Part of a small language model's weights.
Size: 12 layers, width 256, MLP 1024 quick GELU, vocabulary 714, 8.26M parameters.
Architecture: rotary positions, tied embeddings, capped logits.
MLP neurons of a small language model. Each row is named by its layer, matrix (up: input weights) and neuron, and shows model dimensions 32-127. Each number is 128 + 24 x the weight over its row's rms, rounded and kept within 0 to 255.
After each neuron's rows, "fires in" lists the words (lower case) most often at its 100 highest values on Wikipedia text that the model never trained on.

L4.up162 [133 152 120 115 114  73  85  98 155 111 102 132 140 153 160 133 167  91 130 114 114 123  93  85 132 126  99 127 134  84 121 139 156 102 168 182 137  95 145 115 165 102 106 130 142 149 131 155  84 127 134 120 104 145 151 136 130 151 133 146 134 118 145 115 127  99 139 117 130 137 168 159 167 135  77 126 109 155  96 111  93 126 122 122 101  94 137 155 116 100 159 158 144 110 128 138]
fires in: "school", "university", "california", "language", "college"

L4.up648 [153 105  96  97 160 145 160 117 179 100 145 138 151 183 118 133 124 154 151 164 119 137 142 164  88 126 126 123 104  92 120 107 125 126 134 119 142  76 110 125 111 131 122 154 145 134  98 155 119 194 140 116 104 117 157 114  97 154  83 129 119 112 108 119 152 118 119 147 146 135 109 132 114 181 119 124 146 115 121  74 142 107 143 149 116 105 159 123 137 149  71 143 142  97 163 139]
fires in: "singer", "received", "southern", "single", "receive", "release"

L4.up229 [104 118 161 120 133 110 127 161 153 117 103 140 114 153 122 125 139 161 105 106 127 108 122 142 140 191 128 146 150 121 116  96 151 122 103  93 134 136 119  97 158 126 150  87 126  70 147 131 112 118 132 122 159 117  94 126 133 131 132 135 116 134 125 132 150 119 132 143 166 130 151 125 154 106 113 135 147 150 122 119 132 137  63 176 124 141 142 112 140 108 119 115 129 140 161  96]
fires in: "been", "thomas", "later", "townsville"

L4.up28 [111 152 103 105 121 139 131 157 146 139 131 135  82 115  74 131 149  95 122  90 151 143 176 128 163 105 110 186 107 121 146 161 118 119 148  59 142 117  90 141 169 145 169 108 128 101 110 109 147 126 133 134 106 148 143  95 218 108 134 145 142 136 112 134 140 104 144 136 121 104 118  97 142 141 142 148 102 117 111 105 136  95 117 154 132 123  88 154 139  93 115  96  60 118 115 138]
fires in: "north", "small", "central", "south", "smaller"

L4.up306 [114 121  90 148 184 152 118 136  89 128 140 132 153 137 139 101 109 131 135 126 117  96  92 143 112 175 163 128 124 106 143 146 134  74 147  92 118 124 142  81 141 142 120 144 121 112 109 146 114  97 172 155 125 145 102 168 147 133 130 108 168 113 125  68  88 121  87 125 133 163 170 118 119 109  99 142 171 130 119 140  96 158 147 126 168 144 109 128 123 130 123 160 140 140  95 117]
fires in: "they", "band", "century", "family", "and"

L3.up913 [106 151 125 116 115 103 132 112 132 107 120 115 197 126  84 151 118 134 136 146 137 103  99 105 131 129 164 119 110 126 108 133 138  99 111 161 129  97 109 114 130 122 111 128  90 122  91 125  83 142 115 184 117 143 141 102 147 158 108  97 149  96 141 163  97 154 141 105  86 101 164 114 124 148 133 111 103 130 120 139 146 107 163 145 109 153 110 171 150 113 115 159 117 178  99 123]
fires in: "album", "club", "website", "webb", "albums", "white"

L4.up140 [108 111 113  74 142 121 132 122 112 146 142 142 116 143 111 123 144 121 129 123 152 151 108 118 115  89 110 145 121 107 110 120  92 158 140  97 127 135 130 119 134 119 107 120 102 141 114 110 170 119 146 121 100 180 118  99 117 141 122 132 131 136  97 136 137 151 116 145 121 144  97 101 129 160 117 145 151 126 104 153 126 114 110 149  51 146 195 139 144 123  92 134 142 148 179 113]
fires in: "a", "small", "smaller"

L7.up372 [152 127 124  66 105 113 138 168 161 112 164 130 128 139 144 102 105 117 120 134  94 133 157 122 121 135 110 135  82 121 117 127 103 175 125 139 130 111 124 115 156 114 178 135 125 102 115 138 113 155  91 116 121 114 118 150 159 115 147 197 137 159 168 154 135 118  94 124 151 149 124 119 163 132 172 110 130 137 118 187 150 133 146 143 144  96 128 131 127 120 139  96 146 110 145 169]
fires in: "the", "natural", "nature"

L4.up364 [103 134 130 111 130 126 151  59 138  86 125 143  89  82 126 136 123  86 131 120 116 107 120 132 137 138 115 103 165 126 120 116  88 119  60 128 108 117 154 155 126  96 127 115  89 107 128 109 142 140 171 196 136 130 130 132 115 125 109 136 150 125 153 128 150 106 126  73 129 116  91 139 146 183 120 160 140 179 147 171 140 132 157  70 127  99 130 144 174 105 170 119 123 129 107 128]
fires in: "april", "final", "france", "january", "international", "march"

L3.up346 [100 146 126 149 134 140 105  86 110 134  95 114 111 136 129  91 132 124 131 117 157 113  93 129  59 176 126 107 144 114 132 123 141  36 177 138 108 167 133 175 161 147 130 113 142 120 161 119 134  68  99 138 153 127 117  79 109 126 111 166  87 125 120 160 103 163 145 151 140 139  99 131 132 118 125 111 161  84 130 105 113 119  93 144 144 111 133 158 175 147 123 135 142 110 120 174]
fires in: "people", "business", "movement", "movements", "hungary", "video"

L2.up485 [155  85 119 144 117 124 153 116 129 137 144 130  91 163 153 125 159 152 113 127 108 104 147 126 145 137 116 152 120 143 114 155 144 140 131 102 135 134 148  94 127 130  80 117 118 104 144 135  76  59 132 144 158  99 124 142 139  94  52 124 149  88  94 131 160  96 116 185 122  91 138 147 137 155 105 124 110 131 138 146 109 142  89 117 160 111 135 131  98 124 126 162 116 106 140 145]
fires in: "states", "state", "time"

L2.up496 [193 139 145  81 141 151 124 124 128 142 121  86 165 148 134 135 127 122 124 137  83 127 119 168 121 127 128 167 146 129 139 116 121  72 114 166 134 129 168 115  99 165 132 119 148 145  93 139 144 139  85 152 174 161 124  81 138 188 127 142 127 127 118 118 151 143  72 127 108 152 178 102 170 150 120  98 165 148 109 157 140 157 113 152 154 124 106 146 163 124 118 120 125 140 102 144]
fires in: "southern", "from", "other", "promoted", "has", "chromodontus"

L6.up4 [ 94  90 111 157 131 149 154 124 133 149 149 152 140 127 146 100 172  99 112  92 171 150 160 116  75 100  95 127 102  59 141 102 103 119 145  83 105  96 144  81 118 140 153 107  97 110 135  61 127 165  90 140 135 174 137 129 134 129 140 120 107 150 126  98 105 125 106 111 191 141 106 129 117 158 135 111 170 101 125  99 139 173 154 138  97 188  91 107 140 143 109 150 148 117 143 119]
fires in: "a", "000", "all", "after"

L2.up889 [131 122 152 128 134 126 103 124 104 116 116 156  93  89 125 185 152 115 123 135 134  60 130 121 108 163 112 144 129 116 156 134 165  86 103 104 137 127 156 126 133 115 132  81 143 108 159  80 115 112 120 135 169 126 163 139 137 152 183 144 110 160  99 127 139 117 115  96 170  89 124 121 157 123 122 104 136 130 131 135  98 179 138 173 120 157 118 150 109 105 177 153 125 126 109 174]
fires in: "american", "former", "america", "bishop", "summer", "justice"

L7.up879 [152 114  67 129 151  89 154 100 145 134 118 143 157 160 102 120 110 134 121 151 133 102 107 135  99 131 105 136  87 121 144 123 118 140 156 169 126 166 141 134 131 150 163  56 164 174 160 150 161 116 146 173 144 145 144  86 171 113 129 161 121 115 155  87 125 102 173 143 111  99 135 136 133 111 112 157 141 140 157 164 138 139 166 132 110 150  73 152 127 137 116 163 138 141 120 143]
fires in: "he", "his", "him", "however", "henry"

L2.up15 [168 139 116 106 135 130 151  98 132 104 111 100 107 150 134 132 134  98 126 124  65 140 169 109 134 127 156 142 118 114 127 145 149 137 144  95 113 155 140 184 139 116  95 139 129 170 127 115  88  89  89 120 127 126  99 158 167 125 109  69 164 111 150 132 167 142 141 140 146 148 121 154 132 101 146 127 100 115 138 112  93 102 132  92  90 133 100 131 126  73 170 164 160 139 107 149]
fires in: "university", "0", "house", "private", "school"

L7.up753 [ 87 193 122 135 172 109 131 148 138 186 158 186 153 113 176 150 144 166 126 110 143 100 124 119 111 160 110 150  96 136 117  90 119 114 130 131 118 109 145 115 145  73 110 115 100 103 156 141 104 187 123 158 136 111 152 111 142 102 107 183 184 154 132 163 144 113 119 146 131  89 128 111 161 100 127 160 120  80 105  94 151 170 134 108 130 142 149 101 121 171 136 122 162 117  94  81]
fires in: "although", "while", "career", "because", "more", "people"

L4.up133 [139 139  95 135 188 131 183 142 101 135  91 102 130 138 130 132 118  99 152 122 133 125 129 120 124 154 188 127 153 129 105 127  91 113 189 104 138 115 124 150 143 118  77 105  91 140  92 161 114 100  90 127 116 118 128 175 157 133 123 134  97  99 118 171 139 149 126 109 137 124 113 141 144 167 116 136 119 155 131 141 164 116  69  91 166 148 128 109 129 134 132 156 146 137 146 116]
fires in: "when", "following", "before", "however", "only"

L3.up551 [132 142 109 144 111 119 162 156 129 120 137 166 103 158 145 141 134 112 128 146 129 120  82 145 146 114  76 130 101 104 129 102 133 140 131 102 137 109 145 116  95 147 107 125 123 124 140 108 167 100 128 146 143  83 145 143 134 132 121 136 165 155 102 145 142 147 137 126 110 145 169  89 106 117 144 118 103 155 158 113 116 127 178 165 114  73 140 133 163 138  84 149 137 130  58 172]
fires in: "april", "europe", "medal", "european", "premier"

L6.up585 [142  85 125 124 112  99 159 148 121 125 142 138 113 139 120 145 119 163 110  86 194 134 137 138 120 103 109 130 105  79 112 173 110 146 126 132 126 150 119 165 190 146 138 102  73 115 117 183 153 137 149 143 134  89 150 137 140 143 118 109 103 100 149 113 120 114 163 119 126  96 160 102 129 132 129 124 118 105 130 118 132 124 145 137 131 147 119 142 166 113 130 154  93 119 146 145]
fires in: "to"

L6.up8 [122 153  89 114 123 145 124  91 130 140  76 125  93 177 150 111 124 155 111 144 134  93 149 116 132 133 106 151 128 135 129 129 141 161 144 154 128 122 125  92 108 143  84 125 128 125 141 134 138 111 151 140  85 125 123 158 144 154 100 110 116 113 143 181 147 100 145 119 123 184 132 120 121 150 127 129 148  86 125 161 106 129 168 151 124 140 171 122 117  79 102  65 130 118 126 140]
fires in: "with", "into", "between", "using"

L4.up516 [116 144 129 124 112 171 109 126 159  73 120 107 145 105 156 159 134  98 119 165 103 120 124 105 148 152 135 165 117 136 129 166  98 124 133 163 106 137 116  97 130 157 106 139  88  96 107 158 150  82 165 142 142 117 115 105 146 179 112 125 146 114 136 135 167 132 137 151 112 183 119 114 128 125 158  96 142  62  90 121 143 163 140 114 125 135 148 141 117 100 114  92  97 131 158 107]
fires in: "party", "species", "district", "social", "services"

L2.up20 [161 126  88 119 143 137 148 142  77 109 157 129 152 147 106 153 147 150  89 136 109 137 122 114 119 117 154 140 127 116 109 144 158 129 159 109 105 140 127 129 163  76 141 126 134 127 128 123 152 162 100 141 122 171 143 167 102  71 110 110  92 130 174 142  94 100  77  61  91 197 137  84 145 147 108 126 131 115 114 156 113 126 143 123 108 116 117 130 147 109 136 135 130 126 120 119]
fires in: "2022", "2024", "2021", "2023", "2025"

L2.up656 [105 100 106 140 110 117 155 128 135 129 148 174 102 140 128 156 122 122 117 159 138 144  97 145 124 152 108 175  82  96  84 133 109 148 144 136 108 154 127 107 180 124 140 156  91 121 162 138 111 141 101 135  89 112 159  84 117 168 132 111 166 133 104 169 115 117 130 116 121 129 118 183 147 159 147 156 119 138  91 151  87 124 146 138 124 174 153 117 140 148 123 143 119 143 137 157]
fires in: "it", "italian"

L6.up252 [117 128 111 158 118 161 167  98 133 131 159 125 138 136 134 131 109 114 101 138 128  71 146  89 112 133 117 127 136 141 169 115 140 133 128 107 116  87 136 139 168 124  62 113 147 150 205 175 127  83  97 179 127 137 112  95 115 114  91 152  97 126 102 127 164 121 152 144 188 149  90  73 161 123 133 130 119 132 127 126 116 141 145 128 150 113 124 149 156 147 123 144 142 138 165 133]
fires in: "as", "very", "became", "s", "was", "japan"

L6.up490 [121 201 104 125 145 109  89 102 115 101 147 137 129 132 145 115 100 134 135 123 165 136 109 124 137 124  79 130 141  96 104 100 117 109  93 130 145 116 122 111 140 139 117 112 159 126 170 150  90 125 144 106 149 124 124  90 132 116 119 140 132 142 170 149 121  87 113 149 141 135 121 141 146 122 129 131 106 105 127  84 122 147 157 128 169 127 116 117 194 148 130 106  56  70 101 114]
fires in: "the", "had", "has", "very", "dorotheus", "have"

L7.up848 [102  91 160 134 129 122 167 126 139  69  86 129 155 147 129  93 115 115 149 105 140 169 131  91 136 168 104 141  98 112 111 146  90 133 171 129 118 141 153 124 117 114 121 110 126 118 135 123 149  64 158 119 122 104 161  99 113 137 151 153 129 105 137 119 137 120 121 103 157 112 163 103  99 141 132  89 126  58 109 111 102 132 152 156 160 135 100  95 126 135 112 172 156 149 121 131]
fires in: "he", "to", "make", "despite", "considered", "decided"

L2.up748 [166 153 149 107 124 151 133 157 163 158  92 130 158  97 136 114 113 129 126 140 196 101 180 142 136 126 142 147 135 164 119 121 143 107  99 117 151 109 143 153 146 140 129 111 178 127 134 122 151 143 118 133 181 145  75 152  93 121 197 141 123 166 137 128 134 109 125 135 147 112 110 134 165 108 147 114  98 132 135 132  97 140 154 132 129 118 130 112 133 177  91 149 106 138 135 126]
fires in: "and", "southern", "other", "further", "northern"